Weights of a small GPT-style language model, trained from scratch on English Wikipedia.
Architecture: rotary positions, biases.
MLP neurons of a small language model. Each row is named by its layer, matrix (down: output weights) and neuron, and shows model dimensions 0-127. Each number is 128 + 32 x the weight over its row's rms, rounded and kept within 0 to 255. Numbers have three digits each.
A block is one neuron, or neurons of one layer that tend to fire together. After each block is what it responds to, as a language model described it from the Wikipedia text at the highest values.

L5.down472:151097073101101126095104116193140190139123152138105138160108107177155137139073114119177183135084139129138194123135116170178095154133119167189092169142123109120110106131180143089107096199119127106162142189174078064088159122135185124149158087130140096163153086122116143137081129088088162126143115108149140178109155121072165100171177088093166158061048131130132126101129156118111070159099
L5.down514:223137077123105113122104169121112131145048175134148157108139097163111130110089170092103105110149136124096097152112187132159089118130132084093121128086112120130112132135158159134127144182087060104142098126161103182128114140134173116073127113200075070171151068157130149117149091141168194109096164094119146155108168120095075181179140145090100068117094145120123160110101146121137121171201
L5.down896:093126170092135112136095134098130112135144197136147151172158133178101121081135135090154089158137128120173117117121113099166103091105126133167131164167255191134163134083154092159178086124092159173132139157146178080134042080106099115128109115142149075113092156180104088125186133102091148114106123139153115125108168085122055111117198141149114125105153132153121066095119132096158115161158
L5.down939:177095121164206147112146173103131115123101091130144109060121095164153139193114126160123111154125105151118098146155126122115125059067108133090117112140138133068108110113114111133175195069159129124128094121104107191186152135150160101144116100090168155126134186165136109049103144104171128146141108130169122079142150097125164144099080141124121101131145149169090145176106123128153173103173
L5.down958:126116123108074119117163167101092117140160076122200161086130135148137185113179132082133120137095130087126132121104126088073093155122152165152148129105147160100181103168161128132137085136144145154104093164096147121112127141152119146093160180073180114104137118150103189117110119118097109105114141120185150103122098137077149110115160141094124103104142103111152133118165130120049159148133
L5.down1137:135087122145138155094129138123133148167159136123114127062118153151096184171122101151149098078104058124097155088160108147112169115130123100144111169145126128127189094118143174100182154110152221119132136113120146162168137150130119084124112136144100086150119118125208114175102181124152166134115105131160142133133074031087140182161153122094179097099089155090091083169149125088093099184159
L5.down1278:124088096152140179155134180150122167107108051107141129073126171126098155043131097145142129073087156175063063141133085122176152107086166150143129085170193136189180097114113153078126131096105137099168107129137178160077138106114151119069115191184101115126113068148093183115144101121148141107126132085127132135146129079099131155116174162112087114166105182101095156137132205153069110175069
L5.down1397:169141109153125102153137149130124133108115161161165179124143105116110084099158120098123206139102157180069149097148163108081139076111141087103074099180109099099148134124143080109101113134062161125093112131133116156110144123172140093094079131161115126209143153106132129155175105124093113163122119173070149139106121076080085121125037119161137114139106101179122200153119115118128176100160
Description: Short word-piece fragments inside proper names and rare words split into several tokens, such as Tava-re-s, Mad-on-na, Arro-y-o, Ceme-ter-y.

L9.down661:129101105105142157165070112113098136162106135172128118129191172121100170122110173080106142132096155150115106120137136115138128152113109132034125178118097115126159128131132117134065146088168048129147058157084089164140139180161120138121145164082153129087125152156086092126087136105087164145085132130119144120210105117117111086175143158209130129103139181077092173172119138113150093067149
Description: Fires on middle or final word-pieces that complete a partly typed proper name or word, often Spanish, Italian or French, e.g. Puer-to, Jac-que-line, Albuquer-que.

L5.down65:171089166110064164090109134179151122128060120123130187144110074139148137122040095114082076184082150129120083119167119097130154114097162157167114085118088152123163149132118156126151190149090122122082129116116156118124100167133156115110114098099138098145173215125127135073136181141133115087108136120156122114142085104083124127131124149144168094116119118205070123106111096135087242138076
L5.down160:044141125137115180147127125114113107127112154168133126147134047116157104173182117111101109106123196146104109091145105138089078149138103132068085094148148137147184145131116107170127148121091068157137129192069072136101109127144165097158120179182110145128146117132154158118164131090112069134178115149086110090079106153129131104127160144130198142158136133106118145140142086112095145093135
L5.down325:099143065115087148166152109134122122085117156158096161159127129118112145156147119151127088139145106114133127061111112115095152176107143064131130164099115126130076129185070101139122204206126122124148113113136158143160179107183167156177195124170112195109114110160072098081104084107154125146053177117144124111122147096100165178096055164093087154166101070225103157183093159132131157123083
L5.down378:161100112120087100128147102129082147164139141137154145128109146096094130084125120128054061119182137121100179162139108097115120084125184112051111154151126150116092112116129110082132094108096129090114145147120095087112128125102142158160127129125122145147111114145144136102124105124130139129143094139183097142105104126122205139107103096142102168210150134143215120113094143200084197091087
L5.down824:104173100125149126167109109094176107144131143139143193103150141170091169048116088133223127148116115100089082088140131106126180148111144136134144106102152092164092085074118114159154141084123136115108110141169161153104145149160163120047202101126120169156061119151095063126132111143100120180088152137105223124091119165110159195085108164123154150050093130118091115155115092098098160115144
L5.down1279:127118063142171133137123083123146146086130150095110121162146127046112145183119118099147121188141118081210119134124157095077056099136106126065146170149079135134092118183128107137093154135168092156110123157164096075115145158144143156100096137100130091143171153115138150180137135084157113151135153108104125150122141129113149137066156132157103105148168170115121161180115157144126112122058
L5.down1309:159124106194116117079121138097167130183107066129103122092114126126112080078136107181160147133131112097161069197147117116088121156141133127170135138112167136215118085147115138096079104124108111177141086135114123092127129194082151153159145120131182126072140130161111094150129092101143168158089132172127140205082181050117097119099188147080200102115135126070133158130096112102144098141155
L5.down1532:086130128162110116109139076105112146051143127084149223149114139145149178126109146112149093153183141172133153071110119169165130150162115149144130166136172164160135145165159128108106128086145137124086102060166079128093096113137163155105165108103115120029117153107095147118097127146159115111134152124140142143128130126182124140107082128182133145109199141106105161098176115051142166063114
Description: Tokens inside field labels in infobox-style dash lists and section headings, such as Ar-ea, Year-s of service, Order, and the space in "== History".

L5.down221:125103127145076123090124097146113193140132123168124182088157154145145151148159177112135137126073082102122150085177140069179157104117196078078159125125079110157151148161157173191133092184131128124182109141139101065119141138138115123132132075136145149169079152081142147157095095117125096102128047173120109095121134133142133087119152131157162119128096179168122083124134137141122116152107
L5.down635:075172094051113155130137085172069121113135156172127149167117089081118170120170174136156142189096094078078123151110158161178067119137139067135100107181149149150159197125158070129062089102115099131071134144156101090126159088144088116155104101159157120092217090150124138165108162113104141105080097111140172109116099113119132096132123147157155150151167121119141105125105155171104093175147
L5.down819:143141112134186074156092117120121102141173041109133107152109137107146141077162167093137100091084114125175078152174167140134131120122183144148166118150114125085162112111091130124138089096166172145131094176096057111144126172157138144106106089175144127068078080130127114183104127158057137115123086103131141065060161092139156119136107148131074119134103143076159099081148156122159183073173
L5.down1070:102163155061156107209120142140190114121155190090129098132082161123168114090130169092138108128113129137113143090131095141139097168139113134136117143137096106123087088136120155159156129112135130122158136123133077140121180202128153127134203202121145122089155091155125104113112106102134171082164074137128135157107068115120152049087138165120159142120077088144123100129204056180144164138157
L5.down1072:124108113109232117142132115200141132129159120074169080143163072103161099093161118121114131120158121105080097142108094113172128153109120084071128169148197165082125165070144126098081130148130142110150137141133170062164130113085113078129143171114115119079171123127142075149088086179078130099112127103130106171129150200100121170088157124107132137159137131131111089184110107103087113136150
L5.down1203:132176156115113119154109098146114156042157154081189161156062114130132133120164147110123135109196112083100055160091167082071166161113167138124155084155110119106127104086171109092122118157127174157151135111103157136106095140161106130114130130118137141164118108177121196118156100123164133176136099147104163115100129114154107163176170145112093102173082115076110118031098143100173127156159
L5.down1331:137077171082135136100068176178161170105109190116155127155073141083150110089139096122153161115203057069102079151071070113165094089172169117134107141110138163131123089153067178120145122090133082096147140156136107140081149137175123151144159126154115165075153066101114128167092137131117152150131110122112185109096138116164170172185112129089081067128056101176135167158118107138155143162152
L5.down1366:101123131101035120141104205112141135136096156172109152069121147117102118104126141083175186090157156098156109175162152181118143133174086105095091089062118099138080142130104156161093086126093158099162136125213148124099155131124183168102151165163125124188111077116133138173139074166112177132090136124062196109132121113120147128095152110168164159208104145112134087052103094090081151105101
Description: Fires at the colon or last token ending a field label before its value, mostly after "Website" in infobox lists, also "Total length:", "Running time", "depth of".

L4.down27:136122138173083099181083150142078127118120139109162110080130151095132083096098184122148112224046093157144127182209100159167098103099114051191116140058125111116124109117139160127082046160092153172148099126107120162131154138131116120116125114158124096166123176159110138152068165110136112108122141105150096109106182103191143168083140086102147105091185157147123115110116086066118090119167
L4.down216:095163072134199110075177110148111116126142144092092172107130115108130124186087125171113040171181074171155106111134198160143106133134159135115116131109167127136152165045164194152137134094120126191141118117150101075121095127100124103159147119090140139142166115134119089146091144086040124082125112126104145136156178144168120096172134160137183110136081116136120135144122074114122106155113
L4.down430:094143161113136141119141156121098177137101151123155147183135073105147076132090161161155169205150178202201148120166168148200129196093108094110140139125141073124103148171137105117166110123096142142121103079148071166066112080107102139157139153161127069106143095100154101137104098115072130087103131143102122088115044114115100107096083094077140136072101107132131086139105113107146160170170
L4.down484:112107169094125151132121139128131171134077112047152117168057126170106087138131110198100079121122107164106162138096074135157107096125116123078112122061143110201122135136144035127147085075096106155130161136108143098197099119116182126082158150088148099136100118107147131121132104134163162139174155082149103084121109108155148113186117161119143121199169154191131141167167138126126124146096
L4.down612:104182123136101152101116106117105127143064136153145195127164137144187117150067121143129120168098160107109131133109141154089146073137143130136153097130186069150096126157136119101166074142146173096106114192155179120144130097110100110108098155110120090132140132117204104127059147183077119149179148138142135124106073146029103106131111125128116127155122126174131069146137132078205126152121
L4.down798:119091128124132135167123110152129070199122152054174075083147117085117118131098108119160146133087130130112145100104142183161139111162135142105147110108177123132135075138167194172123126152165123145117064174150094152120082140156101190145143124147109127155146116159169105108166083123134128185128116146187156126167075199113158150097104070106171148149163145131104114113090107097188090129088
L4.down943:171105185156078109122167087159084092168107044133116141145135140099060152159150143115095079146197171087161103114111136179145110133163100064127115069214084192102133122151113116136102104110116184064089187109165122196094159137195141165103117147130109195156142122178145105138110107125130106090117085134129169107110183114134130112112092138127147114175125099097149116142128151213106109125124
L4.down1350:113112133194075107163111147163119140151090109167137133081181146125097133108153158080080117125126107139107143144124132121108146095168142157092125137065117142155105120105113116133147123117220121155173167136088151095146117064168170123107100147152103121072114095132166173109104107035126103194181174129160112153122165096102134175161075100165120132089191139147151134139141168101162151116082
Description: Short word-piece fragments inside a longer word, mostly proper names and places, such as Singap-or-e, Ah-ma-d, K-an-sas, Illin-o-is.

L9.down907:118118141123073119110126172126204211111181134150121139130120158121141125128151157090128134109121151109076102037127086164164126163138091071116141052099094132159121129194094134051105147142173095131127034127134107154192129166113111148105132119071128157131148138168130131135145145086085087149099129104134112058146079161125179135191148069148106102137094162135116116087123171115180117128108
Description: Word-internal pieces and number parts in infobox, list or table-style Wikipedia text, such as ph-ot-ography, 46′46″ coordinates, and Ru-n-ning time.

L4.down313:112142166127134127170124176143128118181121131172156065130121211100167151136138173126073081134118127172128104113135144112128115105107203157145107211083110087204141083139118130091153108087066075156160172122095085091060121136116105075117149141104155100113083098128155107125164127117086132113146158104164128064121118104029122125071126132096149103147153116116196104112136088167111204127168
L4.down581:140117140120141139106139112076099191098110084096126157105115176051165139092144126078089120122071144121129184165095082130131154118094127164142167086175149047155128127153119084120168079156152088101108171137135112090139138118175137106128155099106146109140085104128128140121129180113056066152141069168105134111155080167120183086178093142139115092084058109184151105078132109157206171145120
L4.down861:140123171088185120122171146120088156107101080131125128162131206134111114094112127146039107179079153067174070108183138129109141112133129149131082124106095185115166098135088162092160136112133168127114144137126165111129096107130139070177177136079105129137154140108053149052127114161078072169160141190113170134143091133131136099106079137130126090114125154128137106133114083208112126133157
L4.down1022:134131139146071077182140132124102141144172177116122165139172154107129162172143058159113204138115134152116077087146218133166133158123116155112163066093069171162150119099097095131110163095146087095131088111189140116177125135092112135112174178114153114135061208122173143044116126089132170094133100098152138097088078151085162183124115131090165153144123122140158118128085119139132102087148
L4.down1203:104076112164093088129112089155138131160082107108138122099126128093163133114153085129072092084144132081137128054123152157128107105124118150106181123157117086192169111100129048154175127156161103101166112112134157056149065111151142058115159156093129148171120075152127176059152082086144112107150121088128159138100067120128196124100108152088142158140139120120126109079089160160102153187178
L4.down1337:163099150112088153162137197150081099174110127132090111093131137068142154148187098154072128095134137142143123109117151095115111160184132170124115116218144158134156135140107071137138145114145094150116083117078119103183121114120143096134120102080143111089149031168071161135080067109100162146078099112172154107124142102178136142136110103155100135124152122153093106042182191169091181107139
L4.down1431:115157113073151079161123088186115159083169123121129122142129160135108173141207165085161136088179112131092120116105156107152140061119131136158118110111130096193116136192122099108157107102142111157116106192165168117133113156127095053186089146165118139190163106149099088123094111106157083201141158090183165131175121066100171119093139146138120126109141100146120128097134113099084180154109
L4.down1491:104087138098111087097128235119126092139138119109215158151121164100084087106113088078137160086112078133142131132087139143151109146114184154115133046141179148075142157181149126174173113157148119048158129147136127161177105173130135071120155162109102150091130132119151148076114088158114125123160163103141148174059112152102127145159155152116152112187146067111112139100159179111106135142188
Description: Tokens linking or extending a preceding adjective or noun, chiefly and/or between paired terms (political and geopolitical, personal or professional), plus suffixes -ly and hyphens.

L9.down156:101153137128135141113139144106181179095138182146136067136138106090143177081151123143114131057144143131032158127088084099161139099118121057133166136120111163139142105159166169060105137147105155175136121103123144097091110181131054104148133134156173143114146160156095116112132129128183136171120118155111092128178119113133141093154115129114152076182129085160158127107075156067138031184081
Description: Pronouns She, It, her, it beginning a new clause after a period in biographies and descriptions, also the She of Sheet and shelter, and stray word pieces like ship.

L4.down76:113127114125144139197160138143117084125114138158148165092149168100167137187157135146106158072098133195098072109128128080174097135080085092102097139089052150084115149110160099119137057072043113223114093111117167144123152128101095181112113136086101134136156135143176147142127141140158070208114208149131161123100103132141120110155109091082150152058090188194121143180118102121130114161161
L4.down112:180092149177109189167127140139154083145125146074103118170194099120087108109115130125058119138098161095137160091162160163134123139096137113165152144122100191110129136143118138089149111098175150117142125180096143153140110122197149110168139106150205077141073102145135096114099112134085111138086099123154122150167111083080153127116109126107110141127113107130078151080105092153168107143160
L4.down124:162158181162157164108142139110137112086139133095102066110134123066112171071123152101133151151103121125152128115167142158183082125118078071143146151032075189150120116118213152155089120104166070105152161119105170110115170104121113098123083119173145130185152137150165097093102119109102131129160144107166102085192156106119181120165117110072134153133153154117078125124174067154175077124127
L4.down444:129160099103103087110114137145108144144096110147091166202151116046111217130163151136141125130100112169128169148164037083181145154071117162141110120170039150182121108107122127138124118072103047165148123097120128162124136096125109115118138072181123134160115146184128176127126191129170120151157116127076169169125165118164169125110097113138166133115146087164089076111154131135126092140131
L4.down502:082091134188134148156150118145107117141142112117098151162083097109130054159103143089063137114103110077089114135133132179125134152108118128147130118200159124124128149166107165136153183078146122090136103129141070120154151124129134155153142113093095128096164097092169123134114123106156139096080108138146161109134121073067153151130153098109064118151064110127131108108167179113098176131189
L4.down587:102128096120121138131134117156144107146093134122141163104152070152078116097150134152122143126089105132102220143115122120154181148133148107167120167204139163094150174124086087073133093186166125139165150085114112126133088104068118201106106094115155118140143143125176119065095052099072141121129110063136141108143111136142112147070117212144095132115124153110121105097139102109218134180151
L4.down592:123192124136141140154102122164177103131112184135131136098131165190146160117137129139086102129141163127146107159122120127161065078088148092169081211100158154147130088151166125074161124115117159159137160143086100142091199080134100032144115139112081097142154085070134056130126120141128184132162071123180115140126157095113198119159074080148128113084111159135172108131106135169167060173184
L4.down737:143130157160147109171082114140133095086133139084149157131097122122129107135112153099118114128143177177122128126127133073133148104117099116117148120124111139129170161085142143123089143215169043129098135151097116143169147134134155094129104096158137105189118166141165149094119177064122105171122085135171108094167121119117199105162142120094088077112105098178101038025107135158113093167126
Description: Subject pronouns beginning a new sentence or clause right before its verb, such as it, he, she, which, this, including split forms like I-t.

L4.down226:144110143165071140131152186122166106123154123029064163040096066122116117059113134087099121134153120108155065057074144125118170148107147084117160107162150068185140126143140132131133176156111124133147167118121082087157119119166089122090172090102137157124136137160172184097121136149125165155175103095087146088126121155124189143114134064052112138151139141118091176184122118174155144096119
L4.down272:115125031140132131099096149121109076131105144078118125142092157121094085122115161125145165059140162128122104189181086131177108184171131107097085090174116109163113092191153133133124161125108150093154142109127079153087108145086164136143103126097103111127155129131120113177198153127145110131144072165150123167145132133184117140110074102154121190199117125114135145068093119117149150172070
L4.down337:099107147124099115051147183137162128122093143099111165110155188137147159105145108164148124129090166117073148160121154148148119110058158118146202114163104179145144079082164120102149126126114173116125127105153123172073115154143105092159096114150107160054090141104096147127148103072090088089162142134137147107119123104084138163083156164112168122108156160136160156154148158122178129077114
L4.down454:123143113104069137137111134131121125153146162126128083134101088113138117135054128157119109123116103176058127133105078133071045148145121054184143141170147136148130135133172129183126172143155194117142100189131102100075115172060103126126098141138106168150149058153168128137167100126137116156147106092151101111097125070143132143060176174092124128095120091068098126126156120142131093143115
L4.down671:096132168149106124124081126144108136115118068159105105123084110109122083134066074114114118116164173131110121153144095027139167255133130151093149169110124155161160083125129101158115151102104138103151139137099077112160145154106109166139090184086104126142124185063104107119159090176113106123130109093126149181123097101159086174103094130140149115104095185126138194141171100176130134166157
L4.down1129:164130166162107068161145130128116147199138113113093159084085083066150084090058113119111129092133181139116225096113105157121172119128118108105122146213129145117091143153130138129130079120122123112186114121132116148145142120112111125070127085103121110116172153098152106072146133122129152084173086142138100136140136144146129051151088123164183150137124140128128165193142135152085092126071
L4.down1204:112131099146098140103154111047129141093129087114109153109091179141115102094086165142102134124122093122138111170138072109044148131165172088109152156152123087146197146184142099092108143066122152109136132073187066125135156131119141165111105159185107175156099128140066082089172100126114141162136158073116171146163136155176119144183102108136157141147187157174123170129103117119090166163085
L4.down1435:170101175152165175128115068046123146078145089180164150124138066106179148100116141081127130125168165121151104103160126152154143101139113176165112186146110137098097148130117165106135102074076182117164106150155154091108130149119124132130185166106108136140132086126126151141092105139167117146120134099129126116115092084170149121093119102096101085101096106160129082145114163195220140183120
Description: Indentation spaces opening list lines (before "- Champions") and heading or table-cell starts (== History, | Nationality), plus mid-word pieces like "frag·ment", "girlfri·end".

L5.down33:110092116158152150082119082053132106116149099037139083130101044118117106119089149101092170142116137124125096108095134129089094189107175134128166161132144123101170098140160127159123183100096117129084084132143125137152114133035189130134128164135095129121133147124136116119135154111168178193128170085202163106113141218114170094118172109156161149153211118097136144125166124134186104158160
L5.down209:136096149121070151155092069159159103155086112138081149087120067111083142086130085086117126097153159121082120205090158155176126064123151161118111140124121171147127142165089113105124121133135178112110200181145105147159165136164201071083156143098100213117142143098134107107137139164140085155118069174095110147114169133130143108123143119135154160149119109114122135129092122159146145112127
L5.down245:119151127111141150067119130095204151157135093081157115133177160133129145103081152140123131147160118149163145129119144126106083163126034137127104114134146163123112102120146106094146146148104143157139130118129164119101165165083177145077181155159151082111129166145149159145086035167091172097075058137168166123142204094097130124130084173147070128173084081164148132092165109206098102137110
L5.down298:124127077115179125147115156159148121113183151150138165176118096145107102126105119120150108097095091085077119119110141060115150116102137153127128111166153150074088147126134110138108139159139169087159183124069130128114148094103111164130098093181080132112132132091170150102104166161123142134133086128192125133197172158130106209188198165138160150163075136123134099152119142134063090137122
L5.down909:235103126097172158072099121101152061144164147140065128143142152079082137063142129154108116118110168145145189170132073155092130111143070110141138158126143179117203099088153099143083129103147194177096117087133128101139143111130117110100189127180186106135109122078151174144096139140109135118083177118103133136103138129145134142087103132137072116134152164155156083087137072143106122116120
L5.down1113:109097108168037147101079118164166138110102088064185126094128161097135147096077159097090132099096139134107121111183115066125109217107148128142149193179157178145144146142140056199126163113078182161121161124097153164120088170120078109073127080115133112158080153160090148083173134125134136128139121124175146103164132136103100110141111148124134073117126152092155141097135116155129157153169
L5.down1271:136120118101085082125050170163083159129116062129190102110127131093107159139116091143136129152153098122107143117148128182174153143141146110144168118099125137154106085101150184181143143147143149165142144099133124213136135118138189137121192105098122108156150111101091173094128120114072069205111101122154125153144117131095118092152180150079120102177113195188132142104164172109097119111157
L5.down1396:099100140172117200121158114093071051090124177132095162144157126136173151136110167209128090116140122109066144109108117109173183145136084164138168108093108158180114141117065149092099163167187070114117068127085115124170094091164107102109127090136184138109132137186134148176119142145128126137135147104164135118059118129138118094127143139100168200156178145107106185140153122126109140088110
Description: Subject pronouns opening a new sentence or clause after a period, comma, "that" or "but", such as It, it, he, she, often followed by was or is.

L9.down358:083163126113186128146104097120119163115118168188072159131123089121176153141137170154157084169081127090129173101119139122144141115159120081140144073148094141172131180120149178179101141117101156134131125081152142175116100082143116185134086098091098092067134148137122126102119154105202162198084097064131147080100153146122110096094115099105124129197126149146119085100164157128238101123173
Description: Word-piece fragments partway through a multi-token word, usually a capitalized name, before a suffix like -s or -er: F-all-s, Eng-ine-ers, L-ight-house.

L5.down458:114108129142102158176140170144069103099116117166176128067144139150095159104163149106132083079058123119116145111132132141169079110136181151120172096221178055130132152149148087115146112072088128071145123148169142144112112075179155079124177183161149099083097085158064108152117097136147191124115091147187174133123123135109140174099119135098129072128174115112138153115132134155170135162113
L5.down863:058176126119086137190149108122090144136116122108102206131156217111122108105117164080112153104129124110062145122124148144183163085089138188142125123173118138131216102099158140149153133125112146143104203123115132142116118078185172099111117139062097095203114091083137172151068081108163176075166130166123114114146093130160149157133107123129156157143100140061145129157146128082114152124125
L5.down893:125112120148129098102127106142085152172137113157092120120144122123086149133156123089140121114065106108088151074180079115119137120122168141140121181115191125231203097120123100082144121101091133129142115153069097163114101107084176119164111129130102057159068158146117176151109118078154117145168192074154114088110162120159131104080087163120190136131170106103129178108154094179123179113140
L5.down966:143096092105200153121124120096122182165114128096138140170168148164155114097103097146155129135110150174148102048119141111114093144139135112146152126137099079046134135181157109160108115142126133130114054138097113143098137174123149110087074151175172149157158117120123079179148159108140144115099135139115143106083124149133185169174147180104103113110094068151156197097133155115094119129124
L5.down987:118160126135111132136156107125133149158111119135035107095093142141135116102166150147124148095137139156161119063181152152084098082128091074086147147150098170125124098090125097109120127133100163154114107200088091158102122140120115137092135154181127163126074159081091115078139142073156049093130143191110094131123138132061100193167124111155096129130136161156095153143150147172152058130102
L5.down1048:161136094108108195117123152163080132123122139132098105091138111181108130119150116173080047146137122149114116090093163128154172128179115147153126113146114070160174144161203107140069132117147125154162072128139094109103078137094140144162129120144113136122103062126148117075126096133141186073154106171124114168101158143103195105144119121056139047152160172198123185102117162112062111133034
L5.down1084:199132135116069145137157129155103076178113118098080130122127090140138134160127144107133160138112092122144119132130131140186056096137120083139112162175112115061153116122077083144084130153121138127099143141110138145129073112127115079137127158149114078077088086158170130109092171152108170093152103105121135168115091127138112164190148164059149138079132141124098138141123128120061129179122
L5.down1360:100224114102129120146056161113114163146136154118150142126132125122128101136138090142140187145098099159155093118079126117140117091128127146122122108131070198110114141103133128142117062125102125091127131158114135156084117108136126097150189125131103128148164095120105093083109166121141078077099075162140095186189174162152154073103095098164159107185114148136128128179143075104141054083131
Description: Word-piece fragments in the middle of longer words, most often "all" in challenge, Challenger, Gallery and Falls, also encyclo-p-edia, ple-as-ant.

L9.down255:156141148118163131127075134184139106133103131157145054147127061133125115133159140133106090136081101090083116101099087150108121133087104126095106164142142146092121114101049123121138159148061156137182165124105103127113118152182158131195130133147119093156181066053133130150071102133136194171110191096104132134122140097131105108133113127098120106138167171104154161152167146210165161110080
Description: Label words closing an infobox line or table header before a colon or pipe, e.g. "FIPS code", "Party", "Headquarters"; weakly, mid-word pieces in prose.